{
  "num_hidden_layers": 16,
  "hidden_size": 640,
  "num_attention_heads": 10,
  "num_key_value_heads": 5,
  "head_dim": 64,
  "intermediate_size": 1728,
  "vocab_size": 48673,
  "hidden_act": "swiglu",
  "norm": "rmsnorm",
  "norm_place": "pre",
  "norm_eps": 1e-05,
  "positions": "rope",
  "rope_theta": 10000.0,
  "rope_fraction": 1.0,
  "qk_norm": true,
  "attn_scale": 0.125,
  "bias": "none",
  "tie_word_embeddings": false,
  "parallel_block": false,
  "init": "normal",
  "init_std_qkv": 0.0244,
  "init_std_o": 0.0244,
  "init_std_up": 0.0244,
  "init_std_down": 0.0,
  "optimizer": "muon",
  "learning_rate": 0.0082,
  "beta1": 0.9,
  "weight_decay": 0.039,
  "lr_head": 0.00677,
  "warmup_steps": 54,
  "schedule": "cos",
  "final_lr_fraction": 0.0,
  "batch_tokens": [131072, 262144, 524288],
  "max_seq_len": 512,
  "doc_mask": false,
  "train_tokens": 1328000000,
  "max_steps": 5105,
  "dataset": "wikipedia_en"
}
MLP neurons of a small language model. Each row is named by its layer, matrix (gate and up: input weights; down: output weights) and neuron, and shows model dimensions 128-383. Each number is 128 + 24 x the weight over its row's rms, rounded and kept within 0 to 255. Numbers have three digits each. A neuron's up and down rows have the sign that makes its largest values positive.
After each neuron's rows, "fires in" lists the words (lower case) most often at its 100 highest values on Wikipedia text that the model never trained on.

L7.gate104:133162117145070175167146184101138099101092120125177145105133151117138137139137157128140145104110172120151112125140163142140109115142158111065159152177137145122104187175151121184123098119124092136122125152099102107111124154170094158103154127094141160107114153118125134130162127088144156106114170109087117126121107196144153158104155124142115110152113137095128126121134151129136108095138156091129109166124115129137082124143148100079117089090137130120120109140151135180147147105087130128152085133130130045110116185093130129134138115150084123101110186129143138138123174124115138128128116177163122149112094162131170139152085097150117167111123128126078142151144105159106157147095130109150133089131148159119156145101113162119124125132159107126129173118129107133121115143095116
L7.up104:162146186146139156102114131104135121142156109142094124157120130150144117109132119140145087123119118098124125144098146147122096094125148119113147203145097121130141109150114135139115130113084113121108139121178133151162136114154132134147137133123107109143144112084144122126169149115130137111120101114115139096137107125137180110164158140126122138142096137092136126161095155123126174115117111168157143120141131143093095148105107128150148121138115078135164098140141116151121171117120156126135132148116151100146140126109159064067165133135115083095100105126118141096149141138148116132116129121098118096147105134181152130175132156158148141155178106171071105128122096098118112138130168105111123096155118148142131132142088162102138144153147120136144135125110104111176125130107139
L7.down104:103129102164137148150161158117119096124144140104102118137100099089128142118099157122143183162099141142188146095154106121138138117176100109098112152116142119115139133136102123123084110117114176116129124148146142155117126117148130143154159122117151104132068154110151122178121126141140130105100158113108134118109121161191119143157132119033131053114105143151130128120131122113132117120175114154115117180147124132141099135111156065118091156094131118167117143116121118087129101090140115132138096151133104082122110100159149150135130099082092160126145092136135133140126124136177158125157107157130126099145122164139121112097171118149149122125121120132136151145186112162127140117129121160154082179143153112142103118159157140127097126094119091141130135146073156148147150156120105
fires in: "to", "had", "have", "with", "as", "on"

L6.gate401:145168168148080151147105146138115102131144094101128119134128136142129105129114111125123158118122146101139118123117146134137123144147134125201092145110122088095064113164095114139085116126115145132160078171128120134134147150159126119079119148064129083151128139113114167137118140123114108172101115127157157153125119116135117089154150111114115130145115172149130123100150097141191159147136151151152138073174198108071164153120117149139127144123087085150139147145139129108089135154130087115151146135131124105122104083116156090106120112105120150141076166124147123151164094132152096148165092142163124126119143124125157130132091160133089143122095150157123176149125115098080152085137154146078176129098157146139140113103096118115152115133115120125115124171157147124135120091143109
L6.up401:169144109123126135142134158100144115133118115108112113126147097160087165135133097121126135104160123124128152150141124127183141152118107151177085135123150099100066095140146152141116103098121143127146117108120137140125163149151124175122154132080149154085134124121123121144173147149153132111147112153152145153153185177099093132122094128099146113150121173126150111107111089130135154139112168126109129128093103115132160119114129127113163154148164118137125125114141138128124135136146128145156111205111155097150125166147147073126101102117161124133125200139111144128126110115138106138123100081131141114165091146174135131115124118122127134138180111089147152159128179154099124162125110156122138100151074152120159111143109115112132114132112129099084130172132101111155113158116135
L6.down401:113109170120080122171102135135130127110171147107133130118136163104157154121100130137099102164120126167176129091132154115147124152133077154149136101139097121111136164146106100109122130148145104120152154102156129107114098152170085135130101123104101133117100170104154108160098152097139118151054111113105088130077087144147148118099113163167145126097137113147131128120162110137174128149175106155132130129136138136153131130135070134085111079103127098138153125140128157127148094148108150151104145098101108110101084115072134128125125122090094141130118129104125141152146116113114117112152118114102121158124144118088113128160145175139118123120087160131135164096130095107096096090138144176084146093095145089091121141135108117173131109116110110123134150114143168120123126125119154
fires in: "it", "and", "of", "on"

L7.gate565:131134099099140129158123151140093133105156133104156158132151156121124144085121125147151153136077084137128098105153157125142106135107150162139111074074131071141131107109138123125129147103153145112120096177134109141168133134103097144105114087160170146134139135110118130131159139109121072111105113084122163126140178150137071121140123129114147158144080163098139098185157130136154122113152129161137145111118127117118145117091154115130149165097125128111112126157087130101121097137162095131100150114112127186154148126135133152120157136111137116160101115172105154152141110129147121154161130138117121113093169107172126121150137121102124142104177112135132133136124123145111159150149106085148097107111101102106154072093140111141129122134131089132122129168097141165138135164141106
L7.up565:134122086145088183102135172109131134095140118102144150168125150100144155102090121068137150130102105127148123144104157125108127110123142118105121127098133126114095139098108145126093132142103083126149154106137175066130129100093114130117098143128152136111179113137122142127144121133154127139171127128131126126138145114131101112125147101165151102174131139131130112142133088147102126139121146168134120113117130154138109129076141119088158133113169148157093113106162166108150113112155114126142142147097111160160157146133142138120124131088129137108146119130111160128090153110083137165135124098138104160171123128149101108103103129099127160154136132097136124144074148128127110164118143188095097119133100121092152164163165087158116111138128113135097094107138135128154118143119124
L7.down565:173116109108140147138105117146142130131122115150128152121099126074120081199156132145083090090159134081106132112092157091148133137148129151119132151111134124122155108155076122133128109138167110108120164112162126131099133144182143111135084154123085156096126152127136145149135118114181146153119187195131094138104082121117152100135119135147111079104086121147097161145122184129122142117115168051113127120158153115119127156142103111108137096114161131152155114108118127125138151125075130117102072132122148075112117158150127126124143106162101154081114161117124122145150113118093151121103084165120139141182108154146132125099153133169113104092144175110111093134092139154115146141139148136126121113142169145160146173132097116163149106147140123099161137130156157118108106095159164
fires in: "in", "and", "to", "be", "of"

L7.gate1571:080133126148141058114135127119115123116103132145138110132120145160131119121192115108119131142131090160137142140105127116192126134110133120165115142111130122143124080127163177132152083156096123170124131146093114165099117164095124141133148144134113108132162112097120120106100104147125124116140136148100098144145096109123125116180140124145190149127128125126145131152140087178149104103134128130138129137129108124184069123104110153151125143136132070092142091135116103135108187111127132137109149092090137173126059138131119146127117172115186124134090101077162094127091159103119173169150112099081125102177112108212163166156146147083148117125157131074121122102122122135140127138126128131143145108141125157132147175144128116135128100102114143137129140158148146116115114099094098
L7.up1571:102130109090136118134112107079124135119111125116162149125142099151115117137127139113107152155110125139132129108177140145145177132151148105156054168154142126125113096133131143163113124122123169108091119132129136161133108084091119143152105151135092160134190137109144149162086108174116163122147117145138145131135139115158177112136108154154099118157132106111153159195091082131112131121098121115141136128115097120179154137113113105150117132184122098114063164114151098147132074159120106160152150096110167132152177128157134182123163133154104127103130119161147113139101124094166134183116184148123150126132128152120128109106156143098125125120114154144112125108092135181111163068164139151132146099162133132177156066101132089138122142143166107092127134129104112122115127113125118
L7.down1571:112141137104097125094146123128116124105094111142119104130149144107155132143098105151128148135165142107138154090130157138126156106131055118069113142136103091102097119124137107077159160151103143146074127120117122119119117121168093123134124131115083133128135117135136111109112142121139154139167142138128119143126157103117121120153121139117117112103113117122132113123105128141109113143151102117090156112106104130160135137107164171166152117125143144117170103121101156118150108161097113117108082134162132142138138105121133112152144124107111126130098171156127157095154119142121098121087171094086106146155120114105102151155127098143102116132113098143173122117125140164146108100118052136122132112099169105126103139101146139093106160118168088090110099137085162103139139087144179
fires in: "to", "time", "later", "be", "year"

L9.gate635:086143108150052142150154140133142132141141084153146120113128139107150135152110134111129138127115117105102157121133118152134148138144155124113115098138153162095153132156157083139126112138135132127165126151124119135132131133120098095162128159121137126182081134133153118138119077149104126134150089105077120073149127122112147123155101112173175101118138138166131141114141144141101097126139159120118137083127130151120083139132119146156117151115122115132161104114096171152085143106113125130115137106121162104159126144139097115116078153090181111133111061098111138138124167140168172115119189142105158154111137140169181121153133117091175147140137132141092186121190141160136138127138129097119099123111125163137157113124135138108106093076132143119116138134143152153121128122092098
L9.up635:128078091137140144088083113107162125158130120184164130099136153091144113100141146125155135090117147123116123117170128128140104087142115116108183096142137147146154178132113128169125078135139152145132126149120144104119133113102146096136139112149166155201149139096120118143122114110126171102127099115122119141087150183101123143156127131155132126136102158089135131156128114144137092098088150119117153100158136119095135134065156131114157157089134138110133101175117149163114115124092160110141146162131174087088102129155141090098108138150150123152130100116171135177103136145167111135132112169127173169115132153178146131132194127110143113089121115167089144122156120089113129159175059092150067098132125153154112084113125116129153123150075130098109136144122119102150093108104090
L9.down635:139119134100141118109109136126102112116142126125104135134117144112054133117088095131127130122157116116110160139142095120108108152148128096145094136147149121143130102109120096144119094134106107090100132116126131112127144117113125172154089139115121151094071169113154162114125115098153152100102132114151122131151130176129193124136118138090084117099091150178158161111161059155144151119118144128130168130127158128123123100144143096144118111092085128135133116136112095125114113128119140106164119129137168153134139150152120138125189143153133091182092156140174096129116141120116147110187143110110110133133132136091131144134130129152138100089157139152147131146131123128148112126089152128159147118132129096123114099197136152144113128094146138113129132140125104145126170153134130
fires in: "to", "s", "given", "have", "shared", "allowed"

L7.gate542:107160169132142172151114112134146128138137107110126088119120137102137099152115121154123122143183108127126120127159132147157134114157190160148144091152152097094159201079127091121140152128137065098126167121108109118155122127105155113117134135086070154115119112151095138130141128147119164146142103127116116144143157137070165150129104103121163102142155117133137118114145139137137144118109121126182127142146172133122119079134119137144156154118129145126124129118122096112149126136106113125130096070126127125123148136170116121112149109136129097112111105120128162090128081162108118195107161118121112128142152134127158089125103093137146166169153090178149108128145104166149127110106162124104167061134109087099175090147158128129121133161098118127150089071139144149085111145116138
L7.up542:086181110138140168128135130149162147129144113126151097132103113106160104134136114162093082131136100127136109143116147167099093144152120084126142174155115129089138158136111154120134163130134105123160116139145140141157068174105166097125112118131126163111114104129143123103136125152125147116153168135092124148165144112132123119115159126111111127126135164132117130126131114102106177082155132166114140138094107131132101118087136141108139151134124153158130110103120136133167157108092167113141127148134106098115134109097107120123168075130148103150143109132149120134114114109170139175111118194104106124130134090181116151146143130135169117141136131124107121139159099154148148137124184133087111108121115158104129104129134130094132143102111141150142118092175146179156102106109087
L7.down542:116095098126098123134141092081116107155134136123091127117138155146112094140123129130155164106101172124110156133123168117132135117076099141119100151151164127117133104115177133158124146147119148129105114164191121106156117104155150119184167149153132132138102110143119095127120150094126115132112151120085125119096127151124111116108136175110118115144132161128186157140158142133111117164125166133161130112130142136165113156158144121168131122122143131158146162166137149112097145126144132209132131123134109124150092078077140139165088141118173154106149135159119178110147108129128184100126122149090085098115154130110100130128131113096071146105120142114130135137124143113165100140135127123125118185137135091099131103162154103135103124118140131169099126162108132133150149135102142
fires in: "to", "well", "he"

L7.gate127:135124143105164148087068119125133117123156124160126072150133124102136107136134129113128166120140148103138116160159145114162116103105162142129146127146117083119114118154157103089135162100155101151127159135111109120152153122154111133087124148112124132150151173073113134172122152129105120159143112112068104114077127128076169172093118139170122146156148168116103080114128117145105172121093116092114100137112139105068139117095113128152130164119157137105105129144114107109110137132136156135154100080099151133098131132109160127135141173099151152125171108105093141157113127116156156168156107095115089117138162123140106125133120139109119102136190147148131145076149150180059127153103075134152052114117098129116130139108134079119076084134116107123128096135138078094099118119121114
L7.up127:135079105162115151139136143104119073135127144113149103154078107144109144120150100150120117175127098100127117129154104111100140154139125129106105139120146181106161095137103098105123124133129085194128139152085130147156129121098109086093133122112146108123125109155180163142124132111122123135099134124140147095158156122091094169120168134155135107161091113156134116133130136101155128154133124124120124133144142128135146096146079156113145092134142151166146166116144140128112105069153138138152100111109133103145105115139162133111141110123108114137120136177104157102148150110135144162143117108102130154162119129143157131143173139126094132118148147156140101089128159147154124155118120107146092115105123089106168137110148128138100118093109132127099166068135160146142128128132091
L7.down127:127136140143133155079091125104131129099172124115121118140132144112120156143089141122139159092108134151119140150122122113146145113154144133162143104096177091157104163116150105122137135114141125105127080111138104131146134111124092129159126161107097123097132142121090104119148162128167149152105114159132082122060135133122186120185103129133122140114152175110120114137148145134135124087122105111166150124127134120109109141125138085126118143134112090115102124169131151135155146130072141130110130110145148147060121165148092107152128146111143137134170132077124127129098131161109105141158078085150118094141157106128128086114100107104167123111111074139130160150190118127119104123123097125141133108166108135108120117136111108132173103123156109133110067132096084146109147134121117
fires in: "such", "to", "of"

L9.gate719:094131125146137183165191148144118163124119144115128180143125130100122136148113121156101174142134141106130144089142120093131131118136142139167070122126109113145075102177120153114152116165098115126081104149092115108093129108160089135137111138142162121184115143117093119119117118116109169140184089121115107164155119183098147184146159117101145172133115149104119168135169158152117103163156117141096146130123115122120132121174137099103128104107113112141184124127137100150152130110129169106121104107159068119139137157111136114100142103140114154115128122171154136090106126136119100083132072124141117119144147102099193115112109105181129160135131128161118059174114122105167097109130122113082109104144180095116156129161130108119115109089123156104117163159119098165101154142133133
L9.up719:110092131120089153113138149121120116144132137145129157099133106109157118140181104090133072140108122176138150138141098128113110123134126134075113167090115092070129135126127106110137128159123113158104086109087112121158143059136102124095084181136108120130174108074112097096125103092141152139114161121107097142145150075147148135132095092127121107136163127104113157169142124139146148164091125149110150140100094139166171114117116128139131100124092115120100151102143144137135144123122121127152101080105141099137126155096134132125152101125137136096113122125127138122183083098164127138152105092103134150187112117143109161129114111132145154167094126136153139097126112084167183135116107086141115178128144139146136162122086161164077097172125114145126125114157106147096120154131100
L9.down719:136109117134126143147121165121100160136082086094114135133109115129161106153094129161136141144113152101139139125138138136130104111100149106149107103134132119171136109151142120128155105065107085119101115146151113151111112127117141115138132172134166151128142137133084165150149150110087145092168121122095101148159123110147136136167168126109104170119151139150100139123111130131116094137142126156101049110100143114143111077108129125151198139079150112094150126144134134111084124128112098128150131108139120175126114148121115095163123136149136144106089122092111139162086136131146135067119104103139131156139160089075124108137138137161143072103111096126118122144111116121118145124133120139119154137154150142154106110130159105105144138106103130144103165131151112126131183159116151
fires in: "have", "had", "has", "ve"

L7.gate1269:151124158145085117137145135166119120121161062136147124077084123126112102114138134090158137126178177111118174156138092168128123111096157136118118142144113118117105141146099137147124119108121098110150134151138141133159115104150149147135135175127129097145095123097154161171167096150097156138106120144158088162151155139151171095088149106160132115121106106157134149119097085130100095165157111132143136137171109101123151132133172153153117105155126119121111138135094104135116145116122178133110137097121124133135146085093128140123162154163131122132111135115152145172162126123166151131142166124159093108114143139136129091178117091132108147135129130139146127153128175132121145143107153153088152153107152116127146140127130102176115043158123099134168143135093122149122107101169131
L7.up1269:147104103109142137114130147125143094121123170137123130118143136125112128103074143152146119131144149083136113147111104117161141118123121131122086164076141110110166131099169117140087128132106161143109140141073105147118133142112133131107138154160131141122125138090157168105112137168148089127072118139089136121135122129142126154143138096142175151071149114113147124102136124117109135121138175133135106167112114174110109148111116121122153154150100108128120125086148128125135123165163163116135083111137112130103110112108168201131153136109134146142111107113138145121119134094100125117154121109149129139180113120093135147097153119104134133101167132099128166142148112108154107107139153164152142113144075135124112117113129106079088156126138104155168136132166072141127099104167075
L7.down1269:101161159131145121178092075139111106157127190137109107090132149156113133169135146119063132118126106112086120131110150103141112185111145126141132164123076114078161107138138126115153144142121118150100146168116148153130164160172126145125096125112137151128125134123113103136101114140125146133138142117151136106126153125126137113120098116112105144199097124106150103137095090087118144127131130120095151132104101097102122103132137105156169140110094111140171129138064147108115121112141148122132135160124109127105152106117096151110141154182125118157119120092097172148149107180136127178121147154139108129109130202121160092153106142139116124154116143124121184159125110185117140144188164116141086125114060103127129129166087134140142155101139109118114117117164165101125153119073101
fires in: "with"

L6.gate115:161136143150122118130116101143095080139135113103134125118125160181134138106171129126125099124109132106143149131133126200137134144121137120113124111146107100130137150128171161123115162119102088131166143141092165091136142097121081171161138101111146156156121148136114136148162126134144154139109053107126133134160164102108127115145133120138142120155144094146153168172115071115130084110154133135092134114099144173169096166118148114129163125123158108120157105128093096133121133094080163130137171159142153101124107146072081142124173125124091073111150118142115126130151128121159121095105120200071109117176132138173133127111116172141112128123114107132113153101106156116152120142151112131151148141106121129102144139140185111160140173164121115106164130144107125128131162149130124
L6.up115:123118138148142129110131107081099098118130107129151133136161117114118160137150207094128138120166134108139148181098142138169092115127155099127140116161122120113137163122125085120136136172135165149108144125152100137127149123151128117145188120123169101124119131135092144150136113187099121147129053097106130132150183086127145102123119161110129149134127104102142126150105110117097103069149126127118147166115115126156143168118160098099113131111155130127133108087103132142107157088123169153174146174159172139165123150136099105123161135158115083129140147188151134096127131115140136117125118165129139141153100095133146142147165103155127141123129098140101118096110147096104122142144149134146189116060108139147139119175162128142137144127139089129155105115139162142131138084127122
L6.down115:087083101112153123145130145105187124101153131110157128134162152038126165131155163140145124121170142113135130165106117100173120121125150097134133117158146137093096080099095111145108081134130136094136109112168100113132145175170142127095137164132127118084127094084125126140121113133121105129120148124101145103131110109139132142108135154117130189122080127122093115096135160132077141136085113127149157131131140167140117133131080127095099142124109151115073129128116099115155144157129117130153111126129146158110156106152161111152095123156138144109127123137149130088119137137119090097139116131151161101135169099099126122162131111127146111128132117096139096101162106140120129149092151130129137090115155105152117148119096132161120125120126147133115108104118148115149110096095136
fires in: "as", "up", "of", "was", "listed", "a"

L6.gate165:127119149102133107144115139116203097098133121152137101150145122130155100100138141101112114093152164163184134154116154135133118131145126151124115100158154122099132101186083091096111124139141084134169116127108113093161133156136116094089138164103157129081121097185101160108137119125144152122146096084117140108131179107134142172085114157139104158123100082141139096123167121151100137122086131123128083104131166146098097141164162159120127093142113123166105098118119103140152151109137069147120097126112108115142123132115139126104155132160123112119152124108087118108149119147121141119093118134150105146127131154173194092147123151101151097137108110087127205146149110123115034101161092103134143172138140090118141124114131137160135132160118140113083137167148153125121116104129117
L6.up165:160104121113171154185140139139133131102112143110081150104108101161159163104100120104119130159069109149126140144124137166123124099118105092133141161136123131073161115108162151179127125099122114133120144136160126160143132150084107122148152133145132119145108142129082177101117138125116090128116111071126090119128130149133142131120123086083158118143149131107078109128107132168089139139114143170191131126125119133143137092116135120159128136146082134141136075114128159127178129112097112131107132100111147132149140143147115117129149102121146059145122128164109169098162129121095147151176135070171152136164156133135137098098134158119130136135121110108088166150132108121122104094158110099123131137134139123127138145112129151116096119187137089123147116134108138117118148113143138
L6.down165:101163096155119135144164119138147111119123108138181081126151093126105158130119139103115089114138149147152142141111134103122137155158135128141115137128159083125115093174121107105141113125136138120094102132067097084167154075124123116091124150157122106094141117159121109136108122135101114146120102140122141149116173120121124150078122185134110171106126126140130150155144079124102136116104144115116119105123169154139166131202146146119127093130133113128109091160132111112108154130143097129136116123124077088122112109147119098157170146127150125107199167116118098130151102143169189107102118133092101119132123135200179150144105100122110078148133129129152140093094110087117073105203107110110112150145115093126127129138112157160154129136089134121085127143151121143144094109095104
fires in: "with", "as"

L9.gate332:095142144114094112142130159123122111126090148140149134104138132122117158111125121123126139116108132177134118138140129164112148146173144127122138091092102108160137098139165145101131143113133111148196100153143120109112127152155147082175154120095108108146143099166161085104088126169174149121115054122047154116116161148125110134144112121116082126094105141129112151086114098150097088156134067124087129089105129114134130135144128131159127161129128121093162101128087147090139112141100127093116142151174116150092135108104117091125143118136132136107134125113124126151153106129147151092141073191085166106090165120129135108124125153120129154112163151099170127145129162097103144145171148108160125108106122113116104181145136151145135120143159110150136126171122162160193129170149166
L9.up332:122147149111158140110151134166117165174127114125088142116136170146131163158113142162122113126163115115161126082111145123133114150116081141124135096166127093104114148169152102146161102109178100128117122091143113139137178111133116103123120093151125133134102124138110112133119104130070111151111124151119061130094126092173140124136152142154151109127094132114085119191150108102094154143152148129139133129124103143139165148126146122120090120117111132144103150111135169126092157128103111141114121124124151136143049147103134130119099125131081121108150101174103123141111104127093104140173145168107126130123098143141112111078122145145101148143143150110132143100101145120107105131122132138129125127194158157092108149127106140101106125120130115143103139152091185134140078120147142
L9.down332:147168114129159099145123152142139147131119161115143102121178110138116115119165095094105101104128111108125197154150082125111142060099143129149129121134089170148133051130151116097106161143116123161140133178097109135140151159119115115126105118133110087143142153141132117133145137139098125136132123084055140152149145150152111096126121093072112150107128128108114134102101148109139107138104125152131129149104152142137115157125136090102117141129101092124140117123086055103134073173131156124140139141130164146137120147078115132121168120152097119098113078149139143140178123142137102082128123151157112147139171121113124164116107138130106176133110124141174126107158120132090160127142137106171132111126132158164129166136160147120151150133106147144125132081132158101083120115145148
fires in: "of", "as", "is", "up"

L6.gate869:117159092130155181122150132103141155111088110148148159136079091119161119116136138118146131116096127112148147144105139162117109125119125120148126171120116144176087135132152132097110118136128139144090160153115157138150099152102114135149134123098101154112102083132128112078126129148131156131128112151123141102134137079107134122149135131169123110149078164143104140167154144131131093158144130146125128119117114136163139151110122100099133110144125109135175179143109121110130141103135111119180147131152142179127120127150125119104152126098146122146156106089107166130134098119147127162140112103100095154127185170119164087157120172083073081134146099107118176149128142110146141121132135091132147130143173091138088139150152143100105116125109137119140189111129107100126126084151100
L6.up869:153149133161120109161112095095144092136134151115128064114124118154129137146134101166090110102153115170147112150121160116140152115137111105124141190085136121146137144112149146135132148134094089140113119117102117103144169096118139166163110146122111127133138163175111154161117118160096086171142115142126104123112145115158166124136110098168155128132126108135133156147121136189087137125137113093138182119124153117128107131122136163136159146148100135099128121121145151111120182134129180175149120128161145150134174114149164125135143084115109141136132147132137132117112136099076157143113137106137160090151066106136094090115130129074143063114123138136153113122134150129147121072144106153102123138128087096144125112115118142111075153113112088146145189145121133078128081123124133
L6.down869:114121124100123158111118090123141122132057127140184140148107124116131108123131124181173112144112193120099118133105157151127087132067112126094113112110123153126085150131147123106150108109168146100092178124159155111157093129111167122111155070091116151138122120120124106087116124128158157089130114101110131131166127115140125153135136134125096130123117152165099140132123159100115137149141092168156182170106108119159143091116132059118118114129125117132109167159130101135158139121167106094177091130112175150116109166110167144133165137089135125131132109123145106168125085139163141134112166080141160132137148154131141116127093118103103099141120112115131118128130086092145095153136062093174126169145175111117096145114126162087134132121130171126156146096146168150152106082095084
fires in: "to", "could", "can", "would", "year"

L7.gate670:127145102136097143128121116142115148109112128142162128124090127087157165135123125110065133131141146113109086104151122137093139157103128107123085146061152133144155147091105130133134083158067118138121103124094105109073137111117096123095135138098143087131098131131142118158151059129146141065122178084130128127177132132146108138084132113098122114128119091132141188105139143112090140166105099107113122105118110148083108125107124121125176126141115141135137163124153118144132139135158167119082136143129142166115174125159161151130139163161108122100107123123115145083137107137160109140191142138136120099125147139107128106105120086141120113169097156117159160127141103145146137124138154134113146134134162096119140142155107157142100093104067162138127145119126100165121128187101112
L7.up670:106108117130218130158118113117142167109120146143143154138105116130116130160144101179179140093162120154149128091096132121111115128173141170105085101142112155114096108136146082160175087156088144162118088146103093126105145108137111167099079149168095131142149121135144137136117166121137157104114124134111124086133135140097127155112180131158158135075154110177106093155117153146117098121127123131146115100116131152112107153123116161111134139156134106159182152104146125150117096083157154110071127092136095114167145119093180138120115156125163080112107136151147112114116116153135079144158140126141120120121125098134109103119111100115154144093119119117111153155144123178180151089105120145107079167100142101169129073164062136106169090109090148127134100143161081135106147135140120
L7.down670:130127157109125198094132177099128143134109150120122137115154102064124099118142118132102108106150173139130112120117139126112103130125101081116097111162142124142114150097170104106114154107118132135111125172138099121125121100112124079098150173152173109134122160114164134152137117125090088128107152137111120097086143149092176162143102147123128108128152171164092119125130095128130169123114113111125093129154106126107119098124133143152149138129098090132133127126144131112130146111165128106150156115113126119121119125144131146156124129130108133161129107137093158116111123133157128164137154085149152117146133138137118146141166111119092132106140142113111131131087079118131120125119143132173104124096073123153112129125107127145123135149134117073123107169198110133136121129075100
fires in: "and", "before", "as", "despite", "with"

L6.gate809:110135127122112103163167143109092135157152101138114121136107133107146146090171105139149145115159097116110103119136116183184118143150102175120160099098122120146181111118097111114127139132157141084089138122134134108145111085145102132126113087125115112154120136094121115126124138130127114143117139140112142136112145120115155136107154115161122133101150097154152124138127106123119121117128165102156089134104119116135084123085107168143134080124145153112126111134150144139112136127110137114152137121109119148150100151131094166126098149131121106114082114132100144134147143135099105201122130147139108160130149143137143146086141122122198090173119145143125102140105072135142093081168128093148107142112132100108136125122151116138102135119096132127128161077110117138111117188172129
L6.up809:088153159130145142131124152131109162131089123127097130133118105143115127102128153178112125100129103141119125111147131122138076127105134088174138136132072126119115143066146118110145149140148099189143100108133184136118174150152181118122105120119178097090154168121129124103106137119149128153141126140116143132128145130087120111145106149125158162163093075150196126131091080112113128160149099137134095139129091148134093154107150106087136095104178170108121158139153134135091158133129155127146135162105135121100100122095142141101138088105106124119151131172136133112125156098162145125149121149115132176105134159130123128137131156114132131133108088115114126128157140133123160132127176123140130121126111143129139120137134131079132137114161120136141110105134097147099102118111134
L6.down809:083161165143089122093131145101142127145112091115110126147132160154150123115130138100114137127148133123159105110109151141123127085160111095136131147130105109133150137110143145107132164142100128129093133098138156124083124129175124110173119149144092147118103126181126125109081083129146114137118119127138131137118118108139154118152096152146090128102157064091134141125135122096122122132119109125148098144166146094101123168110178116162164132144146110110119110132114153079130160153158149136151146134120148139116134103134133095126153153146137117121132144148184130137127111131139163142120160159093144111125120163130139092152091144110106188115143144114136141103132127118132123140077099124120115131106077109144116132090109103131106104187134110105121079156155106129136131166136138
fires in: "for", "on", "up", "off", "to"

L9.gate465:133110128134143154126108170131110150126140161090134097121144130105143147103123135133137138108127106154127142147137103118112120128130131173133122133128125136145096113122159167144153150147158172131106140133144096135123112088089155153139139100115098133117101096109093104115148146112121177105142106123136168132137156149157135132136102160100145152137147150126137140154141120157112130117150111123118144114129126129134133080150168132162147139130112133138155167114119065162120111142143129125076132124121132120114153119133179128137154154128137130152126085124103128139124128128103131173109171137133120117151146065147072098121121115125142098122164117169090132163168181176135136142108108131143143192159172162137158148150145121193142130162150146137131123129136147161113121115119113
L9.up465:095130070135118159095105172129162152105080138126185185076150124118142191099143146123149140135128153144125144150154165096148150188120158112111120147154121142107156120106111128162138135118123124165118125150132123148142145095085122115095140121145131104104106093142127134084085112130148108136131110140153062105127125105104136148103097089144107124128068152114123111154139140124094142147144120143113138105103124134153130100122102184163139119128165080147118129090146109134151177102154114119107145075143158081137093165117154111144132132134126139142143139121171105128125124128140139136134111132148122122135136142165116086115162171151153138089117117145119108113135121112137120146127097136141117159134133156129134134140118093114129092149126195124108128117151132169147125092145118
L9.down465:144105148160104136121095137120144100136118146124114111162126168092132126130108101133135149106147131107129130126142111131141133136132126117155098124123072105174105160155142188118084125137110150119109142150115133127121111151133147169163141131121155190141128162085113139092132127099182152106163144152124170113170165127127166136139141135152145142154161172122126140141170126112155115131139116096116095142144141142131119129154121087127145144088115146113133117140164114112122129148109147143109140120102124118143172123125145108120120119138133109115117167097107154135102163147096133138100185147199139158133104113151171139112095140118096102117130130184100116126130154120136137142132119130110074153115095138132135144116128172138127135146104119090146099101125111099134111110128136
fires in: "of", "and", "in", "new"

L7.gate1327:102100091128110090122168114119086132091142135135148109167135115099129138152125159101096124111126140099127103161131109081116100123127151112141131108149168127128126138116100136130120118140120124130120081149109127084129120120096095181122146145157102158123144133132164114156106134123123138146139117142116174151139098139091093149132120070143147176166091110143083095133126123146153164117129143177159126143117110100151155104110102147171154113055165125090106062140143104172128132187113091164128130108110116188157121141127122108142135151154131110097097117147102136126133106161135092151140115095141144078147134129098159135155130107126106122134144109138074107154075131106156120125086080120103145086125155099134116164133083119139087126133138131125143143115110108142092142163134116
L7.up1327:170099124126127105093121113105080123101119146107103179044148120113187134111099141092106099088096105118128146133099142130132112066141138115096121189181142144143137144115139125137122133136116131085164095095181156118115113074138083146116124145127124136117110123183167128182132162107133161101150100185155121157114100093121148105128137115162171093120125074129136101132134111157144141124144110107155122135088071150135101114098124158130147124138126130091116137109181114148116111119144121120118117112100143098150103142149156118124103127129139151115102159130135138085100122115100141106135183132144145092178109141136125176163085158138152112108108121094109119153164131137150059153131126096131157136140141080137091148131115151126126150127128129157150120077140121115127110117118126
L7.down1327:121123169147133144115156085120153132125113149135151131110126115153141120151122154131098138112119111094171105092084100117117114159147139105130122189171068161124138145132110125126150106139141105155132118076131117132101120151132123144122175181145141144157100135148155141116136088153139106115114113145149078165103144145155094117117120134105121096101168078115129164100139157101096103122116160137144118094154165091162125143117113132135152149122146086128096139164124128116127130102113121116115087103127144184098159121122092092097115155142166101127171119114106144160114126097093074130131107097114131105161113111121132114146120089161126117106147155141104100143141107164132107133106099095158098122144139077118125149122087113127091080124130125143119133116127116132144108150138131
fires in: "for", "in", "of"